{
  "n_head": 8,
  "vocab_size": 25331,
  "activation": "swiglu",
  "qk_norm": true,
  "init": "normal",
  "init_std_qkv": 0.0412,
  "warmup_steps": 48,
  "batch_tokens": 262144,
  "train_tokens": 2072000000,
  "steps": 7905,
  "dataset": "wikipedia_en"
}
MLP neurons of a small language model. Each row is named by its layer, matrix (down: output weights) and neuron, and shows model dimensions 170-340. Each number is 500 + 50 x the weight over its row's rms, rounded and kept within 0 to 999. Numbers have three digits each. A neuron's up and down rows have the sign that makes its largest values positive.
A block is one neuron, or neurons of one layer that tend to fire together. After each block is what it responds to, as a language model described it from the Wikipedia text at the highest values.

L2.down599:475606425482470501540454523552523539492482550480450545474476516512531524486549563449518476392543448587562516537466461486566448480465475464471522493557415574474446495463538515535501484542439521498471567557383527500592472603526557539563546432554602470579579508478478495435474428537510488463455475567535507513506464461554514486525490560419603606497557660455416413430506556497508468591567589439514528514445529437516458541527476518512510455487515414557548560385548550459530573523525496531543526444565548545431538502395
L2.down648:437533489504498506495451521473461478492504538496504479530488495535525477591490460387530477458460483437507553555490546499451502504428504492634542485501430450490512515483507476593513487541477483449540542461424517549513468492492586487486537566512408467511468430492569541450389506480415548593495535545541427490427593500539465447449551464481529551627523424538528509457453562509505483550575500549468539447570421472490515459579510507463422431432463488455362509535513475451511556517557432475539525505445544548496474413491
L2.down1251:512552494580528452531508412493500532570554457442498439523480490474440361457492528563465534508565520474507599518393526496506423518572495434503522480496467480553461394463559446455440401432421512468554554561564520537582526532521539483520387493503531563433431480433586483526525425537420449530450518532476513493518595449478450464581560473477470429476488508429524456441455518512585480521559512471487551459540443505536526584515416480421469459465575540555525496386431540528519475557511441507550508511531467568441487505582
L2.down1331:587592491500486476510487562495440549551548514506466506461552510491442503478370492489478420404497497522489540555474526488418519448490527422530554544553516534453526521475541518496517501561531509435574395514540447513411515473411395520483441543527506535584535553484536480496456498513542485562479470506422520484445474446569503499476474530516492519470517516535502441451543454487473478541479482446495510624502504525516366637591500455495566437521513497395448492457485550492552414452465471501450430586489460472458474428588
Description: Clause-opening there/where. Words opening a new clause, mostly "There" (there were/are) and relative "where/which/who" after a comma, plus table-row line breaks.

L3.down740:406394562516614476636527510510537482462480449509518461520569490599492505518544529499537518477583484442537483505530467528509492566457446571555470380489603525505520486506538488515571478426546454431522507505470453432544456461594577494462464538474504519485546521568495496457458575520502481547475521519468502438473543568530556447452438449440552544483460483464585477496488448479526469579527468475525548439433425550601467550477534511584566578547549472539536523560440453604528479476510546510509500579488402498469434426510
Description: Sh-pieces and late-month days. Word-initial "Sh" or "sh"/"h" pieces, mostly in foreign names and transliterations (Shri, Shiva, Rechtshaid, Kabushiki), plus day numbers 25–31 in dates like June 30.

L2.down61:394564499391513594442447408424566464548570496543500468502487531485539505456469549478555562488603450469507502429511470487434464464577569464603520537572511413545504447464449520493398517492467424607500542525484474527488496473484445494465498430557524576584472464441492534506536478472459519527449523529519466486591602555518577514499567520432497495463522491566507560495606499540570509463470499447495466522541548516538498419463589469523446482407404492486438586534434472493558532449508476463503443378473432512559455476517
L2.down281:456518464569520594408499483497453567500524427499482587506591437458463476541440467500498530536507396482537444500536432529500574502509559597492390545445480536521478520455455457455539554484547459479465541532490444449471454549582517477502443441526595465454492513418548447496514438522551482409677548460497430494548432502513443380453529499403534389503509505529513497502537456562462453529452528516475536485413563564451418530513442507496463505557518549543426383499532513458520509440555456581495461436523497449542527431516
L2.down453:535502531525476464516488340441427507509442467608500537460415613559430514410513523569484442374516518502467508534505565570455511562528544588533437541437512540502526542499545447553435475517484385559556555482449540401529532536389463497459505572493578558451489468493469462468478527513466514476492580450494488547560497434494452568446499505543472486485563497521585531517559468471414492657554581439446500486470462450450432426503485568529465462549433494465529465489474454551557523424598412517562459505516492496477480505481
L2.down1014:447618515455430544392496505468478461475500499412373472458468425379447610474478559508421550452480368477485523511578464497483500464554488500510508501544569503440532477500492509499444511554413492505547486436418528437519468559466485505534420427511464523473471426534447458521621443519469537426584531478497428462537498433487669560521537481477465388447455471512583479479484507509536486452561488435473418495412543502475522486546519443478507458482481420483494577460483532517555460491431502480596402509489511555551440436551
Description: Clause-ending commas. Commas after a long noun phrase or clause mid-sentence, usually followed by and, but, which, including, while, as in "scoring 17 goals and 23 points, while".

L6.down21:441421498484560553529473475515447422453499467426496485482471494464546521426473607459534467514506502505496420441543526527530573516435516482579516489338471481525435403537482485544528526476530541482486530505594538537573475473528498462436518526445491541513513458524466497440480596497476521498483465424468578537500524475480449510409542447495580517579528486515542489469480573465462421529475478585563567488464438398487507542429462506444516607507545474534541473492483521500495408411482487466460464523541574438435475481537
L6.down437:421532508551492561614472560480535481553445427528484476598393550489571539520541507460451489526512474591555495536534520543446464515531462490560504506372528465554551466517495556412525505479591486519464360451502534585426483511578528502529486525567468537593476497513540456520538486467432527409506510529522500474507562453492520342494499550496458489541523524528531544521352441465532596493434416540478449540597621521429427568480519506476406457553586554521413549506493569498504475513520582457534494495478518505445461591406
L6.down499:506379572552455541498544524440465487604510457618484525550444534528611557532627447499466536516445443523548466467458455569541503602543526530562536416576448569537491465523399503412466524544528537488598474510397514451514570533541516451499505454516471450475475602573566562425526477510525502482450460551527456525463482518350517604534459537418471604533502489558451470539578506556469495535461565495502543570481491512517471510466438458516498502552499537623492480417550483449545555505523510476551560497569478431497407380376
L6.down558:517571474509489552487507427503507457500480593521533626415588500476581560546581484476458533463512522539469480504446504580468504489472444484434516468499416536558499522565468500452617556530620482452529530518472514484431553584523446488603416475401523441502477619508475477490577488430537454442489476589490547495572531526434380482482495468494583470585473480590495559458503543454486477552462527519512467496395433445416485481483507607404549539515502572479443428401540519481383416481507567553605511507533522337400561450556
L6.down609:470428418616535469525540388517445428494488437492521470486434520487560503582415495575530485520429411512552541576513555472499471519516466535421551476447461488464509481466411566495530569496519606429525548511599428468516488603500449499490479572490520505546416483541373451440504471515603511454536528464498558507555514589495465480601468472508428507490527543467604555472501427447491540477521465567478553516487545531468513513484468542466479549421532534445587519515576463545504527447568563501532476520438520525492491460532
L6.down836:480530510401487556543510536459443545437510491535403531493499506451468588579557623464486487475531528450474455497497519459445503516451522437538556468487447497474537487477485509466518506558436537563454446498447538460525532476467522556512524459497482578539568536484571450546549539582470487514509491515465534560551449365488467515478443496511610523470486506507587518450514484497534516512494492527554594442465372511515490549424433467480547422538475460429561547528468435447470435540509514442486459538535487485513488543408
L6.down910:524615508365497554430393541535426442529525568534414547505528458487505547514433585448486407439533515569482599445494489452547538533469492457547600447501437496546509619558571454457460458456499507423471493517469410529425508524513437547412447559462488472522555501504586459456449449600426500447478468552485501472457484524490418492517438427521501532480450467567494574499446532487510487468415482566475421525457393483551487473421418475511494470504453451450504585409472499443600382454536506394557463473599494455491427515438
L6.down930:514523471528536496502551503543542448405511485567434520471501502523542487442481565469545505459477524439531553547606492469494529585504642453581460491478505452428429528519487544482479446393463458441583449461468413487551498557547509476497441425472458456542521522547536533587525478547599610503546426541544449430460462574528556574490500555515607508519495611583494528508500491424500409454495426445552508485486417460468488584481500596514478509453529554481466520464385515448479483493406506507551463530571493556520510439470
L6.down961:601517459601537492503431586525542520471454554514506537583511462458556471461505640429498560496396438463533544475478569528456484488479494536552500487518443586522574516451469442462500492524620509512448415600509527522545597497414436533512420373478466541491457503557451477465539485413527545546521525513534556507503491456558563498487453526495432546512570504560566504577523531494485442444479491499472432577459522540418465506484485455449499503454541585482434460517576488521491608530531597458429432479472426477408490454531
L6.down1056:530470462516465587499515488457494449558517481480513460470444547488509433528452507508485566506473510497565515512553439441447473430506483490473497527606524456623448485491576519475623542538399548485575423472478635474497408507470533439545464517519511435518464449492537406588506512447519505535411448412507554510494539439499435432559518526525545586461510489515533513503499457527531504503485461515468431535572422452496472483486495611523477546558598561496467459475449481578443385531533495394499477548501489458449442625538
L6.down1099:514574546414434543487462458488466420451439537475554499465509432461582528478488503473505578506452523524545478496513449532529527431571486467491533506526494517500514497425467493511519549449463481529482525696549559477429455492622489533507474505494575497477503477432458416491551517527515468537566427556486504470451480559410510451440496518591517518391653504586457461506422529545398422458423548499554450549512586511563531570476455487566556534497422521555494511473508552446525603488446478481456504509488553366456495563440
L6.down1115:524491486427560397502459421493503513498467468523539498532532525540510500503514462542357495500397447568416547453508502451396513499521444484538502606527454540557501489544514399425513565469609550581493519420492523455512552585442476570505496410450548476559523513557461481458559489587447537430532504521545582473499418441564553490447472543512438518514564485588543534523500488494438509521440458456441500536478500514459529599510579522516507494452424564453442511476446472608449521449513527490492456502526452510515477437484
L6.down1149:489585508531450543442496597484474509534469517501562479510467483568589467533495481454657499504414468510557506565534447482466485454496499485574493537547600440524549493499443592495395491560441522536510460504459477473562531555459566658469386434502506568599541444475520537503449588440599581500460539526473524504454432545490489492469549485533498383540350550484447491487547524503486516482522500477439497532531465578482484635468472454464475448538480484534442511437459517538608393388475542440457490460545537580452628460462
L6.down1192:538570423476506448464439430514502456500558502489447476483516493480497495493525562502468510497536493485571454484509435483504552594469491572478555513469522515483414504545552468400483530492488441593633488517552579478481431507539631460425455480482490510431460504440473543535507523533556532593504486521504556542478481495598524506501421551539488626451494459461507461505539420424487499573419538503499544460641461555437493552436506500465395530562431528491506561394496612452530610555529559527396453465507495464547500424542
L6.down1287:459489548532482566512424459450533566447481449569421488499475517477404530526513534487547436511546477524515493582508591519573581571480498417499494456554551509519572550472536580474517457502600396418542499560568460506423510482493498573422540485396484390549528422544465412467547503601446459447520568570490564547496481477459500559398493434506460543514483435526470502422524551508572549441518554508478527510461541502495518578519502536524635491542482519465457508456478439496500530517557490458542393524479508519453460458480
L6.down1315:475494533489563642525505542512432470539555502503523536529549459496526452535554430537534450477528509569455456541438493446496499429505491440511522457538543562535527452467535511558457561473547424364450481415457490609404547532519468545502463455454449458516529528563503515501535455462573522544486447468566451543512561521476536502492446465572515493476428488479416524443508505547511482429431515503463538484497427436490536525552552505457515494499563368414507542467541458508485428501396503547551499488415554515465480483583
Description: Word-initial consonant fragments. Opening word pieces, mostly sh/ch/cl/kn/sn consonant clusters, that begin a longer word or romanized name, such as Sh-ocked, Ch-atrichalerm, Kn-icks.

L3.down935:507505467423408524465535457528504527550519484450477436522505445510451481583416500481447522548532567612556608536462567513560552425516423469552571522583515550471405474466422476412532488521553547487599529514518482442421530561606522545561409575522491555530509495609435462521649491415486505463470576553440524507492520446528487415505404506574420469455459470525516491457596426426517471575586448429522536547472504397522434587503464608470495519479471439499620440533482613593601553519561497547529574541483518502467608502417
Description: Clause-opening what/there. Words that open a new clause, mostly "what" and existential "there" (what the hell, there is, There were), plus scattered symbols and line breaks in tables.

L6.down152:503494571447556470473514471456425449516486542503478491536454508431514584562533538519442404506476423494389424512524517438477535457483603517545532474475532463524476382542554533503476527613521462472518515476522468413461458508495486510490385543579540502473537542541437507531576485600435496449486464468483553474423479515431386463503445498544491519505507477507521550495501561460490482471493445487439450569626471497515597531511516447405469481485444491567558550448549483550524500570478517432440415582531441553490578450441
L6.down155:586598469435488414451566465544508478568570479513483583476469475489523558547540428491504608467478522491569506505434560456429475407518512478428414563576406447477564534509438513438539542517510487521486450550513440440573513435466512474569573546547510505537598489490452524514551578614490455422430474458455543454476620464481488463487415445462503562448373479544555501551488472543543488537500403527546529463537473461476490543496422591502444539537547489539590407473511490506517523578465447554517522601522540371462531530462
L6.down162:492467491575532492572662524523473488470449450571605576464582514571457398465477504509533562462527514460492461493519556394501535493534466514464407490478494537535551461557560447517452525491438479598537480524469576482522464522523471502495483479510525476565540530451426490559552465527568524537550512526509559582533430518419451518458521507465472463459547400490598543503539576543466478418444511493502469572482508576539517545472466491530648521499515543526500475445529531437494412493448493489615441430473400537426521465440
L6.down295:486435497429455582567542561506511587451536418516552554416589461590478499465534550505491574423555476568482568486488519449533501555431513496473476489443544510433510527524343494627453495489528577531554582517470535385478533477472619440487507495486480471470455438582434483549488523545417455531561513370467536545385505475500389588477402464484510460540525524479541518438510502444485517506515441469498525455470485486509379478545480506451381469498535467481498502565449456518425538531532539526539510419617473520461477436578
L6.down468:557523542471525569494443519511469558489445529434454502481474524526530481652497617400607522501404563453429506416417512523496550452515515450535554529522539455434546410488546545460455415543497524496483468586468543468508550480437477557467505531572444450502477512500556434524541535507485409471490544480482507489428445506480464423444490479497475398396495610431529461475583535469457482428513510526532506422544492492526502527417486384548490494455515497474513559549564558523538513454461413448476505418389557504541442470503
L6.down518:467426475488522566449527527469512461532488542437519453526537422552455577470494587589487556502437501468501501549543551440523560493428493476513553426549460550533436533524507508424443527477550571439519581472545469408501500504480464500480515485567526549448587513379558465601606614434470439550473537538464569508466500466517480479569594509422493421521553553517518486472409422489455526527477464530611358558502524500443559539518495592469505485593536564449560420597490475571435425496458477482439582475592505556531463342526
L6.down529:492491557506535524518531474416542473541526499433501515486475522526542465610545588503548463497574425455564518470614565515437541576426624493577517446531506466507550427506594436474501444494534517542461445594501436554552503435515502413530472448582459436448454483522400494445602578417582524594537535526403507521468505484521474508518412493490565464511544503391508534393542491592488447475498617529510517430491595641519485550499494507388446497400461533434486572479478542493518539552504507493435471504560474470526497574514
L6.down541:637428494450476478515523450511486476467410407472513467467406457502577509519454479482503507568453452450559477551473518441515542510497511503479448516467537540465410495471566504516522441486529586461438453498565494529496525588488482548449551456522553455441507535466419467467476433397591612430478581574628527512538488434489645471575517460531530493476554522549516502481440536531452474508482499510615530470454389445546568535443436521548536496358505520398528553521482483475450439417443465513518514596451469529551397521511
L6.down575:639463531515622449435601453479529503511507459582468491461474508465539516454524480524583431446578476499490497489462480507475479489483505486519474518509463478484474596476574469438573489464519468468488437498479467558454558480532426494450504353522541502496500562568558511503491353502568555464504487562439605512584606530462442559455551470500530480551485472493608549601455368513506494448525406473451555493502463480551562553388533516453598550504445562463472554553488545484490514455435481453633538537573508503430497517492
L6.down633:500516497532467435536509616537493449560496424539433497531457359516558567484469491391518469511502501477572523454527566435429484435486494581463609425527429491548482399624557446463527537507470423488449542502517439489551524516487527624393466486459503525491429606499562565474489572480450539540475427515475467506533509493513496471466529467521575526562460437562549542514519568494530476397481566550459524432466514533504478367439592504590577478535432457567523489516449498518431524475440487393554569506468547417455545498517
L6.down697:454482466498502515480453491478556549451533484491477369600488498551506447468492571446535482468566495504566544551475482497587535632541527575531509487502505519432527507564445547477507499498516462538568527512573484515609498518453493490561501475407580463436533443517549563495427541452517592457495549536544423472495492478511528595461519521512439519481518572524460508470486636511461435522622426478538548433461545465508453550386523565472508512563490468386591526465502454461522555441547555555463521520534464541535556553494
L6.down723:508518506488515513500511427464391568565490499418425434529448429402573496598544533415524488493551465474540496457494473489548450471489516474572582520562476500509423576532607419379433543475488450418549533509514564438470580537474562472441450516448500484505498492460493471466483527477440477603461535457567518546466435526570461447492402490512473523495480448560455535500498519412567511499454497540480424451524445569577517406490520506427524496454504526483520535511521598536503528380521523368469498512483487485547562404553
L6.down867:491515534468534571511470457452465531534435531478524526474488494483542454431536518452460473502511492534489541539547401436526489530457560537463448491434577450431411520411491521462545530479475513486439460489481434527467507560477544567479413511524514521488491597533595557548444548550477559527504358442532543529528545536465634489458576529555506594538488432544523388548497481585507481519508588596495516521406556536447429417408462569498389619492512528555517486499477461524541536409517500550487514395461586446482472482484
L6.down1009:535417520539540453534529557499508481520470391591468554542462479433442356329545499619565471499563502523451520463470494475550517423565480496480513477521548463518481505575539545449449446451501454474535524445442453517523546458463530501540488462583447506550532564472566435594485501584510517477532462459378499524494485530530480546532474523579472514493514532463489499491470514542446510475542474583579494469367466455516447509500507488435433570524540484608541489517471474503542503500504517509503527542545500485515563453474
L6.down1250:512496469476586467482546567475500444423531452559532455494385490482481448464559565424526483492378565537598532551468475579508455552481431493499507508461438543555457577382528563433446539512509527502514514476555426489515421545481492500419537540459413499460591505469523496538492561527432517502504549489542445550526531528501541560513539524466384469515442525461496472488517471526506438540496515588542486521466546563523428498503562456451528554539527500581533552446494539446609500501441484526521460573552459499536487464424
L6.down1280:509507477528533519491551516523373544468526484583469417533431447457586401517521536439473616545376571482552523469399434469488542620513447579478515568475424505535538527567524540507414436517436520453473438460479417500483601511409480535546500538437425478429523528388558496550489504483640532472527497457472483584484464483472425498509510396486517512490521518391540550465474601498511487548579551519447415476515483498454538525498410487386558506536487492427532485590471442505489551393560506575499491570514408559467446460471
Description: Existential there; name starts. Clause-initial existential "there" before were/is/are (e.g. "There were 223 Jews shot"), plus opening pieces of personal names in tables and lists (Jeannette, Lerma).

L2.down180:516473525507472515555488512528482523454403527528466542516514549528491560598526627422495373468527606546449470575400472516489565490482472524578496510599476532468615514591568502539485454435539522507480560461515393412505517517584540502478483489416588430569528467425473519529435515513585518420489523526413487523588459446468494456536447603470534457472537418481579520484601445444609552470448543482517519394577443528440539660518558480504518450490546530519481510480512442490494613497511524547474534546535482509520505535572
L2.down615:477472568580513540458485490530505530478476516505531529551462492534400546499553538501438473557452440471586496479564442425542473561481481505545445536517432542448424524420558495509468515441574478529546471532485503485405404495585472496408553452454532462500581553553462475503512470549530494477510547376446484473485536512574491482519527552478515507493517423489363504504506424463493534548551562539520644467478551556416475602570567571499465464455451538506513531553471535426458557409525449516447473591587468512421511559449
L2.down873:560485517468448473411541527405499498471406497481425543522498356525581484490594471467393485526493475520471484503483474461525524576439574612458565558494443488497491502569582505451431561554539455407518476524553525523574523522491443433520475432481519531539557481429496499567526536514638481472528460482523493586456590584493551516481499501471523438548526493486416532431398479526455500510590536466527464555498524528525439558623529570425487434559500488542442501492497563429528523439497500520446430531501516480512449465512
L2.down1204:475508486484473461467554515506492535544486405515491557453509499535489528521562581485550398546481422478483470492559505469457623472430562524479504571548529531470580547494513477521552611378528442523498488474493476519441532513492471493555462494555500562487498461556463432514511612530571453481509497506475466531442593519563537471536560574514493370504494482534499534537578633511511514542499486461481433500457476428487479631457553528478421463518549588539492562530491477523564525558442492558474481508485453561546507427541
Description: Word-initial capital fragments. Single capital letters or "Ch" opening a split-up word, usually an unfamiliar proper name in tables or articles, e.g. K(acy), Ch(unky), L(erner).

L6.down49:490511499573428510373484582418568476439516447514572481491455475477546403502507515499558550504430501476431516509532469501504464498524529434467556588546513524542387568462538448528501491538456497493534627453448541576492494553570558423431500506440538489503483461583471476501518505435411529529484464582404468499509539443472492506502588520565500404527554411545558567498550537517479461533528550519455513502525590502539543483518527478568556569592410534485483486494562549563430699495508471554556502465582507562516451442492
L6.down73:526496487574632580467531497439474500567587498502566571629474512544531517455570593480487413542561435554492578439399468437560556503537435477507470541551531465475429458410478494448424507475512483560534544534542514469451571438391488411428526456468571551407513530568533498531461527554484515574554473497470550531460487435516594490605575420476483513465480437555472460587487535450520482562501410536545539495549467508568550519457518390548473484428466557470527606512544406475444477485481464529399472467513486567463468495552
L6.down111:419497578523453523466463610421510539463485588536426492562516487412521544513586578521505571440547552480554455450575482510418468531494375497494568513414501561572508437524468470449512547519535463414381427482484574513518486522467462500481451481511463499530473498541431559532416491514519449429570475520429514493586567548568501538496538589517429525524530618554365552514518522508541513547522674450487411488473515562387449493588545520618476514499447520504455507459467527480481560532507474567497516454435561486557458461559
L6.down171:508554511496514458526472518490518497451520541513482588534508518527424535557467427510512448607446525546490514416519442515612427484466556513487571420525515539566510554498585504452488502562434435627543483515487531548487547477491555440453482516480521483596488506467444602577483456531522470504574534532498590437424381440416487489496440524529582473436482538514476523517527512518463470569517525537527507488436493419439527541498418502537510594483451535492491504405489473413529462529497521525540544354491524588567566514571
L6.down196:592553554411468456399485534494482438582545440544517535423388477489436497347481532459496507405510474461561467537474531576520454414505454519516533475492553488463489512548457454494558490438516520458443582492537524498478471495435542484414508544510572473539454506454428494550484518494618439537473453458481517497544494383492500439473472374526384518437424577512475477511423480587485535573540523474541396461545572504553570670508523548516431519476573591497506519488456476441391450446450456501429487511512403495583405542574
L6.down478:553447580506599513427571550487483568530552488499472594477463594528509485549480495495468489476460509477551543547452516529535538492447557508552589512562445446479479508487384475478471574475435464553613609519450488436507550434535511447510410585547536488509464573497455481545484459557584442518496484515505478533535548551360481525486457544457475468544481468520483486492542501502480476498399496487499523486393495489501510664370484453450569489527558482494530500476517468560511462446487565562454469547622508480498379449413
L6.down561:432525450562503468562441552530492479460530567477504603546503503499430562565482471472662524467593537560536555418457488504460417553498503516548574496464481379484456561456504422456547549511542457452443573514546496537483577426590597570491507481545534515507490554474512480473509511539501506531504417530539480507458455470508451546498421547528585498482529586513444527449476501568479449485464493439497515500448524591512445516515548481498502579487561475416471521465465573523442525504513432466556515509479505477524528541501
L6.down625:497505513586511534421548554511515493524451537465434526541496509567432531505523410422420478540519486455602412513500439507431541489566512589508495517530436504503531435456485455520465453500541413431535519507496481517498568519551448455447568481510531491396539533447562549527431513436482559440459535459464517525523511486582509547512503396550525524561482475545488477500603502497539503549568599478510518538438455483495490484524467550460450446552484494477542491563592462404488401473522450429525482445525474490511550414583
L6.down704:462473441407415487571484481475551532553527535466558531479516536484473585445445438522522501509585542505528500476541490535481628483513564452484461603556480496417526495438385520523587542553505560528456518486513503517442508503518528507502549452582485519459477503510486537480593544501475434503490483523546454436520526460500467423500490564491447500500527438453493354573514489518524483490457513491580431501502515536451512550551503493498430452519513529514451487444416480530546416433482459526519431524514498556420502439455
L6.down757:497526576591534475558507409497475552438554427522364522562459524546525484464500404548441489455487458499489496548396502523498429539583403461463507489589481500488513493531553488529477405505482536537523574506472502476513553529502434433355532483464551467528463513550439479424527436529474553472524466508466592497513496532526593545538532375483504485600538443450471438597531469574478545534521507421509554539371520494486537535440538430457524519530490536530599521522498470496482432444429503592529478486442550491501529486409
L6.down810:529439447533545556504428450487570553552418511499491485525442457498488449482513495566498517469544528503532463515494447438453559466445515633502503487560559468468547471528451595545488462468500486450493478513553585593533416546493554535385569553560453505501509564538449523469583518454535589460501556594545490491478543457504459563580509527546524489533563497457480456526497470494546568472515421466562541497405428423555498511510459509519500510425580466459441434500518549562468410498501495399535428540420493482545552535490
L6.down854:510568395549503510458507503532568411523507567466551514471479492603494441554471485538463534473575540518586453617439519455428528424539520457434634479468574466436410494499420488525551447491440538498550542520584488471409488510543511447470627598504533578449545508514496495465510591548555545483498392505493575503482495487557438451578487492469396436486509522426534453502410556461458484476466410490577503569560486532527462513524467552498495401554516575583439482533503555447484499462497514542519512452520611452515547492471
L6.down882:459618514476477397367518428530430500511382519510458545483591564435490519494455535474453483498414520463476432477535560539508491545418504517475491418490504531488439512514497485512478482452565504565485462425543476522543417498469441458496503487519487476500484484480524570441481458446478469449491512493667566560557542619503443491525538414464407497517563521505475542449436537498595370543474615435494514505506535393492470560550540446425521491480513327498451423502463483522495534524630426477439519502457526560540463490508
L6.down1011:488552456443434538440501615514589377517527509474483523497570528489501474527478522494571540461537503491635486555516533519447518521530514528483529552460498511486416416472505483515476530532567600517476505407432533477457414411526503459397487563415493439562531540548523508484389524566496455500561506525439572404487508558472499487542425555507461516468557433516469521591662537504469485534554558547452489519442466513466464490558505538551506520436551541521501469474445499463472480494585498515463576558552506526507512508525
L6.down1077:496475493509486552472492344437455521542572559542471506486443443488513539463457588459618527527512462493518507442419448449598483507434558561515429487477476571492453540544560499450518464462426457501523550461455586446551570532505508544523437500536513518501454477467603483565473514486552490495552499525513549508499533507501558464453436479495565350470548454475510619464551487568479430522514426587451510601494516538572551625522471535522513477558460478502493451532484547431557495457510501411455505475547474451515512557538
L6.down1325:447502392521525473491491517548508557559515483487496499465513502526452537563444455473519429427463462531524497602579532513491428529552565554456460450476482538494440519535557589466483431572452513550484499542471489529594532517494467506446550427476535544489510521511512527539454530581503603499496508510580490512440513473505499497533532574479460409526523505492584411446447536437567547570438431470532435491454509566481549462472562411498435506534455435525489458435559541531515490436565511443456485450513527439577539514543
Description: Clause-final parenthesis or comma. Opening parenthesis or comma placed right after a complete clause or noun phrase in mid-sentence, as in "the gens (clan)", "self-stimulation (ICSS)", "not an easy technique, but".

L3.down1214:490549452564499439534510584614516468483486423564579504484425540533576474531361550577534481497566502450529534471507487493407360584498452473486501582567463525498478445497458499497474509499520429485503601566546546490550581538538499448356550551595445594469521500433496472518603437533419597469572499530497546570537432541595460402482465483469499540496500530545456533465498522471562542576393585376563500406490449614456633598586551565556489505499373546451525534415353458459536452521475520542509478486513461472516554422549
Description: Opening parenthesis after name. Opening parenthesis, sometimes an opening quote, right after a name or noun phrase, starting an acronym, nickname, date span or note: NACA, Bedlam, 1933–1945.